config = dict(
    n_layer=22,
    rope_base=13500.0,
    init_std_o=0.0,
    beta1=0.95,
    decay_fraction=0.936,
    steps=7764,
)
MLP neurons of a small language model. Each row is named by its layer, matrix (gate and up: input weights) and neuron, and shows model dimensions 192-287. Each number is 200 + 40 x the weight over its row's rms, rounded and kept within 0 to 999. A neuron's up and down rows have the sign that makes its largest values positive.
Before each neuron's rows, "fires after" lists the tokens most often just before its 100 highest values on Wikipedia text that the model never trained on; "fires in" lists the words (lower case) most often at its 100 highest values on Wikipedia text that the model never trained on. A number after a token or word is its count.

fires after: " at" 35, " on" 22, " to" 13, " the" 9, " near" 4
fires in: "the" 79
L13.gate534,257,132,171,171,140,182,217,219,202,98,260,302,159,268,228,211,210,136,267,113,123,250,195,184,155,220,159,231,182,196,186,158,155,219,211,194,225,192,157,272,246,208,273,307,227,213,96,162,265,186,206,218,174,198,205,235,239,191,183,187,193,206,113,234,153,188,169,235,193,202,194,191,203,138,238,188,232,202,174,188,193,236,191,266,218,116,260,291,190,222,167,232,114,238,196,176
L13.up534,234,195,159,195,223,229,163,257,174,185,198,187,232,209,157,170,201,174,137,195,216,233,191,139,195,250,195,202,285,269,258,218,220,144,216,236,123,201,138,211,182,212,147,164,139,142,189,242,187,230,195,203,194,216,174,179,234,248,192,173,159,135,155,195,287,132,239,180,156,144,162,176,166,301,238,210,189,172,210,217,189,189,191,225,220,234,192,210,294,254,195,224,121,220,272,170

fires after: "\n" 61, "." 5
fires in: "a" 17, "following" 16, "during" 13, "each" 6, "to" 4
L3.gate591,219,194,173,164,236,232,207,214,191,206,152,128,157,254,218,157,222,247,145,129,218,215,193,230,228,181,191,199,190,244,217,111,201,194,265,166,213,231,189,237,197,84,234,222,172,144,185,229,196,217,161,232,205,165,226,205,272,217,166,236,194,119,204,230,177,199,270,210,161,231,187,205,227,235,207,112,215,214,285,221,259,179,185,212,177,197,221,252,197,225,229,209,164,215,118,248
L3.up591,152,87,224,173,219,175,121,145,195,276,215,197,164,185,173,269,177,251,155,244,203,186,227,185,132,191,172,255,201,122,241,207,223,149,195,227,223,229,194,173,221,174,229,186,157,123,204,118,235,268,239,161,189,192,259,197,172,196,165,154,225,204,212,187,170,216,235,202,222,189,253,188,260,217,133,173,195,143,272,206,169,155,279,210,134,159,206,213,246,194,184,265,310,220,209,199

fires after: " and" 23, "-" 13, ":" 9, " for" 7, " |" 7, " the" 4
fires in: "the" 63, "its" 12, "most" 9, "as" 4
L12.gate432,188,225,159,215,180,198,132,234,196,192,195,227,179,231,228,201,227,244,230,195,151,248,221,235,119,250,130,210,170,248,251,157,214,250,121,136,242,181,169,175,188,258,273,196,197,241,247,242,210,245,213,162,275,243,167,177,189,143,193,156,266,269,184,199,212,223,185,184,186,189,198,177,164,200,130,170,235,234,311,170,196,190,258,135,126,228,190,152,231,175,170,248,222,199,221,302
L12.up432,187,177,185,194,170,203,210,215,205,192,146,210,211,144,122,241,169,194,172,223,182,239,180,186,235,210,190,186,184,194,181,163,121,231,162,248,196,172,254,231,191,236,205,114,232,237,185,121,191,242,174,150,239,258,221,170,179,141,125,235,170,203,252,216,234,223,197,267,236,253,194,243,141,201,182,241,204,161,149,160,202,269,265,166,203,179,170,225,228,236,180,240,185,151,133,186

fires after: "\n" 44, "==" 5, ")" 4
fires in: "in" 35, "is" 17, "from" 5, "history" 5
L2.gate117,121,269,172,143,196,180,206,114,187,257,197,219,264,266,162,166,177,208,171,184,234,181,221,205,194,167,163,254,254,240,164,211,222,220,219,182,233,202,136,231,240,200,274,249,153,183,187,160,197,246,144,246,187,257,161,256,232,235,204,206,212,287,222,251,148,237,243,149,159,300,209,171,195,157,157,147,193,227,307,216,221,235,163,213,146,210,247,214,221,175,189,225,218,263,189,132
L2.up117,175,196,238,140,261,206,177,213,160,194,234,167,241,216,164,166,167,248,243,160,155,163,160,188,216,157,248,162,131,252,288,129,192,234,170,182,161,274,247,211,201,182,254,249,173,193,253,194,157,173,202,246,202,188,210,265,220,276,107,219,242,204,174,203,253,223,194,216,211,239,221,174,214,157,223,144,166,187,249,215,188,172,187,263,222,219,249,232,226,233,183,238,183,218,248,203

fires after: " of" 16, " served" 15, " one" 9, " as" 6, " known" 4
fires in: "as" 43, "the" 26, "of" 10, "s" 4
L10.gate183,170,272,203,225,169,274,132,191,165,185,141,230,233,231,178,228,146,199,166,243,256,233,161,155,119,268,225,133,216,206,157,218,186,200,177,257,176,214,265,105,192,216,119,224,220,249,135,147,130,203,238,257,252,216,201,192,234,207,192,180,188,174,212,173,199,207,161,176,263,164,246,177,179,192,257,144,215,223,196,192,249,173,218,114,190,251,230,193,255,265,168,280,208,109,154,210
L10.up183,179,246,206,248,181,212,208,214,232,168,174,223,198,216,187,161,226,206,177,213,176,196,184,147,204,236,221,192,238,157,169,156,213,165,149,203,199,217,272,95,200,174,148,117,204,257,105,249,208,201,222,258,235,215,217,190,207,180,259,246,199,227,179,191,191,167,186,164,182,208,214,161,136,192,212,154,242,227,236,219,244,182,235,107,172,282,229,247,170,193,228,194,251,152,99,176

fires after: " of" 30, "%" 11, " most" 8, " age" 6, ".4%" 5, " number" 5
fires in: "of" 67, "the" 30
L8.gate105,244,179,212,176,304,125,176,168,178,206,192,165,239,187,265,211,222,183,181,259,273,207,209,141,159,240,242,155,181,186,171,150,258,174,225,199,215,185,201,151,286,182,116,153,122,171,144,247,247,212,220,215,171,163,205,242,272,211,127,220,169,135,166,162,192,179,150,145,200,241,241,228,280,222,217,224,189,161,141,202,197,150,183,161,267,238,132,215,207,201,196,196,184,219,85,142
L8.up105,121,195,207,187,152,254,220,223,207,257,180,201,185,210,135,206,145,270,264,159,179,258,150,230,248,258,219,210,264,181,232,209,231,227,209,126,129,205,158,264,144,236,246,177,218,272,171,200,225,199,172,190,160,172,214,141,222,250,176,208,187,203,167,180,190,270,95,220,191,184,218,229,224,230,185,199,196,209,194,165,213,252,210,206,202,160,211,247,215,186,228,256,235,217,222,238

fires after: " under" 22, " at" 17, " the" 15, " At" 7, "\n" 4
fires in: "the" 51, "as" 14, "that" 8, "same" 4
L10.gate498,224,156,196,230,178,282,222,281,172,97,159,225,95,154,251,190,185,80,253,173,213,215,209,189,244,219,208,167,213,121,244,192,184,229,273,224,198,211,172,200,174,160,210,157,240,260,159,251,207,178,212,164,247,115,228,235,181,259,256,217,160,158,280,147,297,201,162,162,225,168,164,224,199,173,228,273,185,190,186,204,155,139,119,144,203,94,172,178,289,273,254,213,172,167,206,236
L10.up498,231,121,209,165,153,229,115,217,167,251,199,115,205,317,172,141,161,199,180,190,118,215,179,164,140,203,246,187,332,153,212,239,169,141,219,237,227,188,152,181,194,161,197,166,161,180,138,182,114,172,155,153,150,224,135,195,185,221,256,184,220,237,200,175,210,118,230,216,142,163,185,229,217,192,202,214,149,229,255,211,203,250,152,131,188,155,300,162,197,205,241,215,175,154,196,227

fires after: " |" 92, "z" 4
fires in: "1" 27, "0" 18, "6" 8, "a" 6, "herzog" 4
L10.gate203,169,188,68,191,270,196,260,284,145,135,135,134,220,226,213,237,186,144,204,218,224,211,158,153,209,237,188,147,143,158,217,209,177,192,228,218,191,246,283,251,203,204,181,283,226,236,221,256,119,247,189,248,201,227,164,195,227,220,142,210,232,204,195,214,248,188,204,200,186,186,166,173,124,183,143,181,213,285,156,173,179,223,265,269,149,180,180,170,219,186,126,175,220,250,245,231
L10.up203,202,234,218,267,167,236,177,255,159,189,248,198,195,218,179,256,157,213,215,241,177,225,229,235,153,145,207,247,216,176,158,159,185,208,214,159,184,220,233,200,117,187,119,184,250,178,189,197,103,148,152,105,179,229,215,156,151,199,242,164,256,183,202,177,240,167,225,233,148,157,178,133,207,232,212,178,160,233,184,145,250,160,124,166,185,178,204,231,219,191,300,161,165,146,270,226

fires after: " one" 33, " the" 18, " of" 15, " 65" 7
fires in: "of" 44, "the" 16, "most" 14, "years" 8, "among" 4
L10.gate342,256,168,161,203,167,206,174,216,109,203,246,151,232,236,222,192,168,180,181,202,128,241,132,228,145,250,174,112,165,226,200,193,165,268,254,180,189,151,202,186,227,222,196,210,223,228,120,219,179,223,187,199,187,188,177,188,172,171,207,165,191,198,201,188,161,194,142,175,211,137,279,173,243,222,175,201,184,196,221,164,194,194,250,156,117,150,260,194,251,200,222,212,201,213,153,227
L10.up342,242,198,107,192,170,179,177,170,197,283,208,200,206,185,177,193,170,210,122,167,142,172,174,239,182,160,164,116,184,178,183,211,199,220,174,112,176,182,190,178,162,151,125,189,189,175,163,246,149,122,189,225,149,236,217,158,172,214,219,222,222,198,247,245,168,157,162,197,197,202,183,173,167,195,148,195,184,228,238,146,194,304,285,121,135,174,234,231,201,145,165,221,221,195,188,209

fires after: " one" 38, " two" 6, " many" 6, " some" 5, "One" 4, " none" 4
fires in: "of" 94, "among" 5
L12.gate540,173,137,172,178,208,266,230,208,238,188,153,242,101,206,186,170,231,179,193,130,132,253,188,253,233,241,122,153,133,178,182,215,187,186,208,259,192,225,219,162,186,124,176,199,188,254,270,198,250,139,233,147,210,158,204,201,213,217,211,201,250,173,211,208,179,236,134,222,179,267,226,145,184,190,262,237,274,223,233,250,234,155,226,224,147,207,254,309,161,197,165,237,213,135,223,324
L12.up540,208,200,242,233,256,171,173,133,176,216,259,239,205,195,270,169,219,158,161,222,162,151,191,184,222,268,308,213,237,174,154,154,159,234,205,244,175,219,261,213,199,235,195,275,160,249,78,337,229,228,210,114,253,103,288,163,197,206,199,156,234,228,191,235,220,199,237,207,227,211,212,140,280,184,188,203,206,146,166,187,135,210,116,229,216,193,224,216,221,155,202,190,174,212,162,125

fires after: " a" 22, " was" 10, " A" 10, "A" 8, " is" 6, " as" 5
fires in: "one" 28, "and" 16, "number" 6, "as" 4
L8.gate594,202,250,151,227,213,260,218,232,158,107,230,245,168,150,191,206,111,214,217,215,228,285,182,243,164,170,165,237,216,164,177,215,149,163,201,246,260,196,225,216,222,245,129,256,226,255,111,246,178,180,158,202,174,160,174,201,146,219,216,166,181,265,252,222,185,141,155,241,224,185,207,202,167,173,151,240,239,255,212,204,193,238,200,238,136,118,247,205,246,225,167,128,120,199,225,283
L8.up594,218,212,152,258,205,208,180,180,183,194,257,225,229,208,238,249,187,210,154,230,158,180,239,172,201,164,165,173,217,233,223,218,98,191,109,197,191,194,190,213,154,197,182,217,251,221,173,191,196,176,192,133,201,203,99,157,88,233,231,194,211,257,220,128,205,160,208,207,182,161,130,200,171,237,223,226,194,161,179,220,249,187,152,142,168,205,234,185,161,273,226,221,204,195,204,189

fires after: " of" 44, " all" 4, " one" 4
fires in: "the" 53, "of" 46
L10.gate312,183,204,187,231,178,210,224,225,211,173,240,244,174,169,208,185,257,183,269,192,140,273,170,167,150,234,171,227,233,226,190,135,186,211,181,247,197,184,194,139,203,172,279,214,198,178,174,230,246,250,182,206,185,108,202,249,211,252,186,229,206,136,167,182,189,300,172,187,210,198,161,217,235,191,263,215,225,143,125,214,134,176,197,263,164,164,191,294,324,178,219,154,127,174,123,317
L10.up312,142,142,286,211,230,155,196,190,199,268,176,307,246,196,251,198,183,223,179,225,218,195,173,279,272,195,196,167,146,222,162,176,168,200,207,179,228,249,155,212,169,202,217,180,165,228,183,204,149,184,222,187,241,200,201,198,203,156,235,157,189,114,273,237,228,168,201,201,224,187,292,177,271,254,188,228,112,192,226,194,199,190,188,286,194,238,236,178,190,198,218,174,197,206,293,137

fires after: " one" 38, " two" 6, " many" 5, " some" 5, " most" 5
fires in: "of" 99
L12.gate625,227,194,270,243,188,231,178,202,181,188,201,228,203,190,207,249,217,93,144,252,151,217,185,246,215,184,203,192,110,174,143,156,224,200,169,163,278,112,179,146,153,160,170,178,200,203,162,237,195,258,175,111,260,186,240,138,169,184,209,117,181,232,238,183,249,147,165,221,235,200,209,194,195,217,238,243,254,274,129,157,165,134,184,234,170,192,222,237,349,189,178,193,229,150,179,212
L12.up625,154,238,181,157,132,152,206,202,169,181,140,212,164,256,225,207,201,180,109,179,157,239,219,209,214,209,207,114,149,181,166,239,215,187,190,161,131,170,174,198,207,261,171,191,296,192,215,184,175,161,224,193,253,193,158,110,199,254,220,130,150,265,241,166,168,222,213,154,228,263,213,212,263,223,189,192,203,223,207,223,245,134,248,155,168,209,212,163,206,151,116,207,196,231,211,240

fires after: " of" 20, " as" 17, " one" 13, " served" 8
fires in: "the" 41, "of" 13, "as" 12, "a" 8
L11.gate60,225,197,266,185,141,242,223,153,203,177,158,174,234,238,194,107,233,246,177,197,277,245,172,162,130,226,194,174,120,184,188,152,138,178,202,205,197,237,160,211,234,159,190,226,151,221,207,195,199,223,172,198,172,188,172,178,169,112,223,223,103,174,221,292,160,161,200,234,208,202,198,136,152,220,204,184,117,226,148,162,207,236,193,208,178,217,207,229,267,262,205,213,179,171,175,208
L11.up60,146,218,237,235,180,230,177,189,193,152,181,213,179,209,240,160,216,238,191,167,210,213,178,152,158,228,200,175,263,200,164,276,130,240,205,157,161,235,253,199,200,215,186,128,126,196,135,192,224,211,205,240,196,247,134,192,129,205,219,202,220,246,190,178,155,145,185,124,209,236,169,169,221,203,117,163,200,216,169,245,200,248,239,159,233,143,250,185,179,290,166,259,269,201,188,204

fires after: " in" 21, " the" 19, " In" 13, " a" 7, " at" 7
fires in: "a" 22, "this" 14, "that" 10, "same" 5, "back" 4, "entire" 4
L11.gate589,265,233,160,185,168,179,181,177,177,202,229,257,106,159,211,234,212,120,219,241,225,193,195,221,151,299,168,208,146,240,210,195,204,166,213,224,228,156,124,158,174,188,201,200,221,241,174,168,266,282,243,289,179,192,209,248,272,219,216,239,200,164,167,175,218,209,174,248,132,256,201,203,165,219,192,287,211,248,156,200,105,150,176,190,144,242,181,220,195,249,253,221,185,137,142,252
L11.up589,296,205,134,245,273,193,178,201,227,220,213,251,203,190,218,198,210,174,207,252,270,255,162,267,179,187,202,234,223,215,176,191,182,167,117,184,256,217,200,210,199,189,264,167,138,218,140,172,262,168,201,177,210,233,220,209,182,235,223,208,164,167,123,224,223,190,220,227,198,211,172,210,113,168,217,239,221,215,165,221,139,287,131,286,186,190,149,198,132,179,212,195,114,248,185,151

fires after: "\n" 22, "." 18, "s." 6, "a." 4
fires in: "after" 31, "following" 14, "with" 11, "despite" 9, "in" 7, "to" 6
L3.gate78,153,151,179,196,234,208,220,175,163,249,157,170,151,212,157,170,203,275,201,195,139,192,168,187,184,186,230,191,252,188,230,183,194,204,199,226,203,187,191,185,155,164,172,250,177,213,163,205,273,298,174,159,196,181,224,145,254,214,101,216,218,140,238,264,234,263,236,174,223,223,249,131,160,125,213,172,213,249,207,214,174,159,259,233,214,135,293,207,236,220,192,287,179,116,193,179
L3.up78,243,195,188,204,160,225,150,198,197,268,197,186,145,167,211,186,193,199,148,195,169,136,194,177,191,184,163,199,155,222,227,158,226,189,251,222,195,221,210,226,173,125,200,310,212,180,218,172,249,221,115,206,215,169,216,182,191,212,189,225,198,185,226,290,221,146,181,228,193,263,217,222,180,125,142,238,216,150,228,240,253,209,149,241,145,156,247,311,266,220,196,192,203,223,219,238

fires after: " a" 45, " In" 9, " A" 6
fires in: "number" 14, "year" 12, "another" 11, "this" 10, "one" 8, "small" 4
L8.gate195,218,142,218,262,172,168,166,229,178,234,228,234,142,253,170,234,199,168,217,189,204,206,154,282,242,289,141,222,193,215,177,169,144,167,135,288,170,227,191,190,157,223,188,205,159,224,203,182,173,171,149,187,173,205,179,185,117,182,153,233,185,126,223,233,209,276,136,221,210,162,223,244,203,154,173,183,208,205,171,146,136,205,169,236,204,165,105,246,203,279,257,273,167,129,164,255
L8.up195,134,256,187,149,216,187,148,173,157,240,228,220,174,164,244,198,206,225,222,300,212,201,176,252,216,125,147,194,206,167,174,238,205,175,223,230,268,194,156,141,230,205,119,202,254,120,116,253,179,210,236,201,157,120,142,330,248,175,188,197,206,208,248,178,207,187,253,231,253,149,160,247,206,293,280,174,184,228,191,214,216,311,190,187,141,235,289,169,269,212,208,195,237,173,247,197

fires after: " as" 36, "As" 12, " As" 10, " of" 7, " at" 6
fires in: "well" 17, "to" 14, "of" 12, "all" 8, "for" 5
L12.gate498,241,198,242,253,193,189,172,192,136,216,191,182,129,210,212,193,195,171,118,191,138,213,137,271,206,196,237,228,194,176,189,223,183,166,216,174,258,183,216,184,182,151,188,213,274,240,112,185,168,162,87,225,159,134,222,223,200,247,229,153,184,172,278,205,209,152,135,140,242,217,211,214,122,202,206,193,178,212,190,218,192,193,220,133,223,180,265,231,174,221,178,177,109,157,187,162
L12.up498,231,257,196,211,166,131,191,192,193,242,164,194,186,170,240,206,182,195,156,248,264,215,159,199,242,245,216,215,215,241,217,203,165,207,228,213,239,217,141,234,182,174,136,157,152,154,170,263,116,212,316,127,225,160,236,191,253,202,226,255,241,147,197,224,144,183,211,211,148,154,170,202,172,188,282,221,274,165,288,209,231,190,149,214,140,278,198,257,239,179,240,204,227,177,195,121

fires after: " the" 23, ")," 16, " a" 14, " of" 5, " in" 4
fires in: "japanese" 19, "spanish" 12, "french" 11, "russian" 7, "ukrainian" 6
L3.gate222,186,247,117,143,234,157,195,228,151,168,211,242,187,137,132,203,203,162,180,169,259,237,195,181,215,217,173,208,225,267,181,143,185,187,184,217,199,184,266,218,166,187,246,214,134,201,185,236,213,247,230,173,228,198,234,159,201,227,201,192,243,234,255,201,250,265,206,207,149,229,227,157,151,176,210,86,218,249,225,255,251,174,204,195,162,229,220,179,177,182,206,235,150,217,217,270
L3.up222,187,161,198,228,302,172,233,205,180,227,191,236,169,213,153,226,206,231,205,98,250,213,257,168,214,228,161,209,231,273,166,164,142,106,193,255,199,181,167,224,198,200,173,164,77,197,243,198,218,214,219,189,238,290,213,192,210,223,231,159,231,186,239,122,261,190,311,177,166,194,215,179,173,142,256,155,209,274,256,241,228,194,213,198,154,241,204,124,140,172,176,242,199,146,193,260

fires after: " |" 47, ":" 6
fires in: "ger" 11, "co" 11, "fra" 9, "usa" 9, "esp" 8, "rus" 5
L2.gate298,196,227,215,233,172,179,183,212,139,272,221,200,288,233,176,208,218,163,215,202,269,238,179,214,168,213,149,283,183,200,204,213,198,155,129,200,209,165,202,212,206,181,141,206,225,227,215,168,198,220,132,242,160,224,192,181,135,249,148,121,255,143,233,213,188,266,197,228,159,172,155,164,258,120,183,174,171,251,199,164,141,149,221,218,226,163,149,234,146,257,179,212,189,212,214,196
L2.up298,236,186,242,193,126,203,223,173,189,254,178,155,288,222,197,238,219,181,159,204,222,166,191,190,192,136,164,225,183,206,215,164,164,202,112,184,239,145,157,227,234,135,136,147,210,249,184,190,220,217,162,237,135,170,168,130,197,238,182,181,237,154,289,276,215,193,183,202,181,142,175,246,274,175,171,187,188,264,212,166,150,196,234,223,214,142,147,208,145,197,205,227,254,282,178,189

fires after: "\n" 43, "|" 7, "Personal" 4, "International" 4
fires in: "in" 42, "team" 8, "was" 6, "results" 5, "details" 5, "career" 5
L3.gate0,241,213,134,169,175,208,196,237,223,208,194,259,145,118,195,216,192,186,147,202,231,238,202,243,120,202,165,203,233,223,213,126,248,202,256,204,182,198,249,224,174,214,256,223,200,205,173,161,244,233,202,231,183,199,183,220,215,168,159,143,178,201,212,288,183,215,194,200,183,292,186,220,205,156,171,188,250,198,252,197,216,240,227,258,158,223,220,181,139,164,185,286,243,252,126,226
L3.up0,174,221,184,259,197,200,223,182,176,206,181,216,178,253,234,215,202,218,219,147,198,216,198,190,189,153,158,229,174,233,165,251,150,130,188,190,282,154,137,257,205,174,195,199,191,185,201,209,211,205,98,237,186,199,262,213,184,188,294,226,203,204,269,213,158,181,260,173,221,218,223,200,169,225,219,141,196,226,173,198,171,222,137,197,198,103,198,232,201,277,229,157,164,205,201,105

fires after: " |" 48, " –" 8, ":" 6, " (r" 4
fires in: "producer" 14, "cze" 12, "ger" 11, "tur" 11, "esp" 8, "fra" 7
L3.gate243,183,228,212,164,204,226,198,200,139,207,258,183,126,205,170,245,216,224,192,189,245,245,124,257,165,192,203,309,146,253,192,209,250,205,165,237,167,232,249,181,224,183,188,186,171,177,288,168,102,172,102,253,288,179,180,191,75,248,144,118,204,187,204,232,202,185,151,250,159,234,206,160,247,135,191,177,162,159,160,224,176,217,229,226,198,140,181,242,201,211,166,144,211,192,261,221
L3.up243,194,193,198,153,154,180,213,150,208,270,214,198,187,232,198,263,210,177,106,222,263,173,176,234,211,134,154,269,120,207,166,221,206,251,178,280,181,221,209,207,254,144,222,157,213,196,222,199,158,210,147,207,131,193,111,186,141,249,130,171,145,123,205,224,153,216,217,258,156,188,175,165,239,163,213,244,184,170,216,230,216,210,251,231,181,131,174,220,169,167,162,141,277,282,233,215

fires after: " one" 38, " two" 6, " many" 6, " number" 6, " some" 5, "One" 4
fires in: "of" 100
L9.gate333,148,201,238,227,212,262,100,178,186,149,200,254,101,222,207,160,200,159,215,226,159,254,126,229,234,223,215,218,152,149,156,182,224,200,147,234,161,231,200,182,153,213,180,191,208,207,166,239,188,185,203,132,202,202,220,156,176,252,268,163,202,254,256,169,230,291,183,233,162,201,176,192,323,221,167,242,167,239,194,242,234,150,165,241,140,254,342,215,234,197,244,189,202,244,264,203
L9.up333,193,167,252,217,157,215,182,144,214,213,133,246,163,189,239,273,208,138,180,146,180,188,186,205,241,180,213,249,229,163,230,179,208,165,235,181,192,174,176,212,180,177,188,180,191,237,169,215,202,163,182,185,179,251,190,149,244,179,220,235,124,161,209,192,198,206,157,166,276,225,228,223,284,149,119,210,232,205,187,198,264,204,165,164,173,248,268,252,217,176,215,177,283,194,258,225

fires after: "\n" 51, " In" 4
fires in: "in" 51, "held" 5, "this" 5, "studied" 4
L2.gate242,170,230,272,115,176,241,153,199,212,280,227,278,169,243,119,206,161,222,203,190,203,209,161,243,222,237,195,203,207,250,231,167,211,218,162,128,178,192,233,205,115,229,185,267,158,171,193,162,239,181,213,243,224,205,217,227,174,247,181,163,201,145,261,260,209,217,198,166,216,210,295,84,166,132,171,169,229,223,275,256,166,213,192,236,160,258,243,218,151,204,216,216,177,215,256,178
L2.up242,223,217,157,187,200,187,122,167,212,202,210,204,226,205,233,170,165,140,145,197,246,158,177,193,190,176,219,256,235,287,194,188,259,188,274,184,194,186,160,214,234,133,181,135,234,175,181,144,205,234,196,208,142,197,225,257,229,232,199,230,172,190,207,268,161,217,255,180,197,190,249,202,195,180,175,196,231,184,213,260,232,181,174,243,189,202,254,179,151,158,230,170,171,271,273,220

fires after: " one" 35, " two" 6, " many" 6, "One" 4
fires in: "of" 90, "among" 7
L12.gate252,144,217,222,204,203,202,165,260,185,245,154,224,118,148,248,212,191,150,155,137,172,181,223,236,219,286,117,211,231,259,224,165,157,248,264,120,145,163,197,148,149,201,229,170,187,179,211,191,251,199,195,108,249,153,167,171,200,230,239,150,219,211,238,140,187,175,202,173,251,192,218,251,245,159,179,273,254,147,166,253,213,116,155,234,160,174,252,264,272,228,227,225,197,252,195,220
L12.up252,144,251,244,175,104,218,133,229,167,242,112,206,209,261,238,124,157,172,176,178,181,179,187,255,143,288,229,249,237,166,153,166,154,151,242,208,172,159,127,171,189,202,144,110,222,247,222,125,215,134,167,199,174,244,262,194,153,185,261,195,187,214,193,199,188,206,115,164,224,237,173,143,161,213,176,266,185,196,215,178,230,146,200,206,204,203,184,240,179,220,208,162,225,204,186,225

fires after: " |" 70, ":" 9
fires in: "tur" 12, "cze" 12, "ger" 11, "al" 11, "fra" 9
L2.gate388,188,230,152,191,235,198,228,215,216,241,234,179,209,271,181,206,197,190,192,131,213,179,217,186,168,197,197,241,221,196,189,182,220,115,252,220,237,185,154,164,223,179,234,181,146,183,253,142,178,177,90,238,176,227,178,139,215,266,185,213,186,198,243,180,182,140,235,195,194,195,176,288,261,243,159,281,217,226,208,223,169,239,165,211,191,187,190,168,120,187,154,155,213,253,215,233
L2.up388,230,241,181,197,224,284,205,223,220,177,194,211,158,213,112,230,246,204,220,137,201,281,226,229,169,204,194,231,206,169,242,170,243,193,123,264,213,202,216,193,191,251,205,218,210,182,271,146,193,190,133,171,237,168,165,182,131,240,183,166,185,179,240,205,174,155,157,235,133,221,153,216,248,261,173,220,197,227,181,220,183,176,206,141,191,150,158,171,204,256,193,178,258,193,246,258

fires after: " of" 48, " the" 15, " one" 7, " among" 4
fires in: "the" 50, "of" 12, "100" 5
L12.gate47,252,202,226,193,173,207,169,240,158,185,165,201,232,213,220,229,247,150,105,261,120,171,175,221,274,262,231,145,202,205,189,195,144,194,147,154,236,165,245,203,182,179,249,151,148,241,157,239,203,213,192,197,180,173,217,139,177,266,228,157,146,165,244,205,221,247,168,218,177,187,218,163,261,164,200,248,181,120,195,142,97,188,190,239,183,196,239,217,237,239,296,237,175,145,155,203
L12.up47,201,240,154,258,209,185,258,231,202,205,245,269,223,191,228,227,180,287,223,158,220,248,153,218,222,195,149,153,165,215,201,182,181,176,208,225,202,213,221,167,230,148,229,205,223,233,113,173,197,195,175,143,208,200,207,176,291,197,241,205,247,270,214,161,213,252,154,204,228,245,194,176,216,234,182,227,126,177,192,248,244,238,221,250,177,196,290,187,291,154,208,65,114,249,206,179

fires after: " one" 38, " two" 6, " many" 6, " some" 5, "One" 4
fires in: "of" 80, "for" 4
L10.gate155,210,157,222,236,159,213,179,200,157,176,182,210,142,259,215,201,171,127,227,132,197,226,190,259,270,230,180,177,99,300,208,159,211,170,217,221,296,193,169,90,249,167,185,200,218,290,210,240,137,190,186,194,249,151,175,219,142,189,235,227,217,235,224,204,244,210,174,273,238,228,190,142,212,197,173,238,189,176,169,120,155,202,270,146,119,153,241,212,232,180,229,230,226,204,199,259
L10.up155,217,217,160,161,236,245,218,183,204,175,187,201,174,147,193,167,257,192,193,159,206,175,259,154,202,219,207,234,161,146,112,277,228,223,179,135,149,205,226,193,104,145,173,200,200,225,154,257,269,223,215,190,130,191,184,207,188,143,201,202,187,245,264,151,139,213,226,160,177,165,234,184,191,142,114,231,228,164,189,174,157,109,209,201,257,208,235,182,277,216,241,259,217,195,199,192

fires after: " the" 37, " United" 11, " The" 4
fires in: "united" 30, "us" 12, "states" 12, "s" 7
L6.gate310,220,211,152,281,213,220,83,160,201,218,193,210,278,219,139,208,104,185,187,221,236,212,205,196,156,240,156,214,161,209,278,210,232,126,207,200,216,116,108,193,202,238,176,148,145,242,170,109,224,186,171,213,99,182,266,223,282,192,183,203,161,239,189,257,223,170,184,197,222,200,200,236,251,194,206,183,173,285,110,251,192,253,167,246,159,230,268,201,191,188,202,208,123,159,187,234
L6.up310,178,239,188,228,220,238,194,191,242,253,191,145,220,279,162,235,239,145,247,194,226,243,237,136,177,186,194,152,239,181,243,197,218,181,176,250,121,187,176,115,165,216,181,158,153,154,252,179,236,214,218,151,192,157,180,121,236,130,212,171,162,278,208,217,205,169,217,172,192,207,199,233,264,223,141,177,245,185,150,320,268,145,210,141,143,191,228,186,95,154,182,244,195,162,195,160